{"vocab_size": 8192, "activation": "tanh_gelu", "norm_eps": 1e-06, "positions": "learned", "attn_scale": 0.168, "init_std_qkv": 0.0201, "optimizer": "muon_variant", "lr_head": 0.00672, "warmup_steps": 100, "final_lr_fraction": 0.0}
MLP neurons of a small language model. Each row is named by its layer, matrix (up: input weights) and neuron, and shows model dimensions 149-244. Each number is 50 + 10 x the weight over its row's rms, rounded and kept within 0 to 99.
A block is one neuron, or neurons of one layer that tend to fire together. After each block is what it responds to, as a language model described it from the Wikipedia text at the highest values.

L10.up162:30 28 43 55 69 51 70 38 57 53 52 45 49 56 54 43 47 48 62 51 48 56 45 53 32 58 51 59 49 36 54 45 40 37 45 37 58 69 64 44 61 40 60 54 38 53 51 40 64 49 56 50 55 49 49 46 48 26 62 61 64 52 48 41 54 37 45 55 51 50 40 59 38 49 51 52 41 41 40 43 49 50 62 49 59 50 58 25 41 52 50 73 63 68 56 47
L10.up705:32 56 45 33 46 50 58 51 53 57 39 41 49 34 54 25 62 46 36 45 33 61 50 72 44 42 49 53 50 57 52 53 54 65 40 67 47 71 52 84 42 42 42 49 46 46 49 54 41 77 54 50 64 63 51 63 42 66 30 49 43 53 63 50 55 64 38 54 61 46 56 46 56 38 44 44 53 49 62 49 47 55 52 47 36 38 41 39 32 58 37 44 54 51 58 49
L10.up991:61 47 57 64 46 56 56 56 50 46 54 35 41 55 43 44 45 47 55 45 24 41 37 54 38 46 61 53 53 53 69 40 56 28 47 47 43 51 47 46 57 57 37 51 39 40 69 42 61 54 57 53 49 40 25 62 38 39 37 50 45 44 42 49 54 51 45 63 49 47 65 66 52 34 52 63 61 38 25 45 36 58 45 45 49 27 63 36 47 56 41 43 55 38 54 56
L10.up1078:45 39 50 46 47 65 61 51 56 76 59 41 48 29 45 34 46 49 45 48 45 47 58 51 60 54 51 47 63 44 39 64 53 31 34 60 40 50 56 37 57 39 57 60 60 51 46 46 54 56 54 59 63 48 42 43 53 31 41 51 48 55 54 63 47 49 55 69 58 45 36 68 54 31 46 39 69 41 43 58 42 38 59 54 52 47 55 39 65 59 49 58 55 43 56 64
Prenominal modifiers before nouns

L8.up735:59 44 55 49 48 60 52 58 48 52 46 43 59 39 59 52 50 54 57 54 41 37 54 44 59 44 58 54 49 49 58 62 58 38 35 55 43 45 58 52 41 60 47 66 55 50 69 41 42 63 55 57 66 32 43 38 44 47 40 50 46 53 42 43 54 68 54 74 45 48 55 44 57 53 50 51 46 63 54 44 47 50 59 42 52 50 51 48 46 45 48 64 43 40 43 72
L8.up882:78 41 61 46 51 84 50 62 42 53 39 43 53 50 45 65 42 53 46 61 32 50 48 63 52 50 50 35 52 51 51 57 45 31 53 43 53 37 47 59 59 69 38 52 58 46 58 42 51 67 56 59 64 46 48 38 48 57 56 66 40 47 47 44 56 61 56 68 50 43 60 48 42 51 50 57 80 36 44 45 59 65 48 55 56 36 52 41 40 42 48 54 55 54 52 55
Noun-phrase modifiers after articles

L5.up263:50 53 36 72 43 65 47 36 60 47 65 63 31 39 68 44 65 63 66 58 48 44 54 50 34 44 51 52 57 44 49 59 60 59 54 62 54 42 35 64 58 37 65 61 21 48 55 42 60 43 42 58 69 62 68 58 54 52 74 45 52 41 37 39 53 55 40 42 64 51 55 38 43 45 62 58 38 40 45 44 28 65 62 50 41 47 53 38 41 66 50 47 43 29 50 52
L5.up655:46 33 47 51 63 65 53 43 48 53 35 59 45 33 57 60 66 63 40 58 51 55 57 60 35 58 56 50 63 56 51 57 42 55 43 59 49 40 56 58 56 54 55 64 36 49 29 42 77 50 47 48 61 51 57 43 62 69 52 22 70 55 51 44 62 56 45 61 66 37 25 47 38 45 43 57 38 50 36 53 44 43 57 40 50 53 44 41 33 44 47 48 41 56 55 59
L5.up735:73 51 55 57 41 53 51 61 47 62 40 37 48 38 70 55 56 61 36 44 51 23 58 61 49 52 38 59 41 65 54 51 53 47 43 45 36 44 55 42 55 54 45 73 25 54 56 48 55 46 70 34 60 48 57 57 68 58 48 40 52 56 42 59 48 54 54 58 61 47 47 28 67 50 65 57 48 46 55 53 48 62 48 53 29 58 55 47 41 41 42 40 65 64 53 46
L5.up1020:50 27 50 43 57 42 52 57 61 49 57 48 47 36 48 54 75 48 29 63 53 58 41 69 31 65 48 56 63 40 50 56 38 61 60 39 61 54 57 53 52 47 57 44 63 51 66 54 56 49 61 57 59 51 54 42 78 56 61 45 51 48 60 51 51 48 58 52 77 47 39 48 81 50 53 48 57 64 45 55 39 45 37 53 60 56 46 52 51 58 49 51 57 58 52 59
L5.up1354:40 41 50 46 48 58 62 74 35 36 61 69 46 65 61 47 57 39 36 45 58 54 66 42 72 47 43 59 58 70 60 51 37 62 44 56 55 49 37 51 60 33 66 37 52 46 62 35 54 68 56 52 43 50 54 51 51 44 50 42 46 53 46 31 47 58 49 67 69 48 65 59 46 25 50 44 47 40 40 58 41 63 49 67 49 40 64 50 55 38 35 44 37 51 41 61
L5.up1614:48 35 53 50 63 66 49 47 50 49 43 54 51 57 67 51 47 43 38 50 46 52 55 71 55 49 56 40 56 50 51 70 54 58 52 57 44 27 51 58 57 42 54 43 60 47 43 46 48 56 44 45 50 58 74 50 53 50 44 51 43 55 53 59 76 51 43 61 39 28 51 49 48 72 55 40 49 57 47 55 38 42 43 27 47 69 57 40 43 53 48 61 47 19 57 67
L5.up1926:48 52 59 58 39 62 59 61 39 63 71 48 48 59 49 66 60 49 51 47 49 53 42 47 41 55 40 38 54 64 48 36 53 34 44 61 52 55 54 36 51 46 54 32 50 45 68 39 44 46 51 38 43 57 47 29 57 66 55 44 49 54 50 67 55 55 46 40 51 36 60 53 61 31 49 46 44 41 26 37 46 65 41 55 41 52 83 49 35 47 48 67 50 37 40 55
L5.up2398:44 71 38 52 42 51 56 58 46 62 46 36 40 50 44 63 56 30 62 41 20 52 31 51 50 36 59 44 73 34 50 63 55 55 37 45 38 55 61 60 41 76 58 61 58 33 54 38 48 46 45 43 61 47 44 38 58 50 53 58 50 56 44 45 63 66 55 41 47 46 72 59 65 61 45 45 55 56 48 59 25 43 55 54 59 54 40 35 31 29 34 48 65 62 53 51
Adjective after a determiner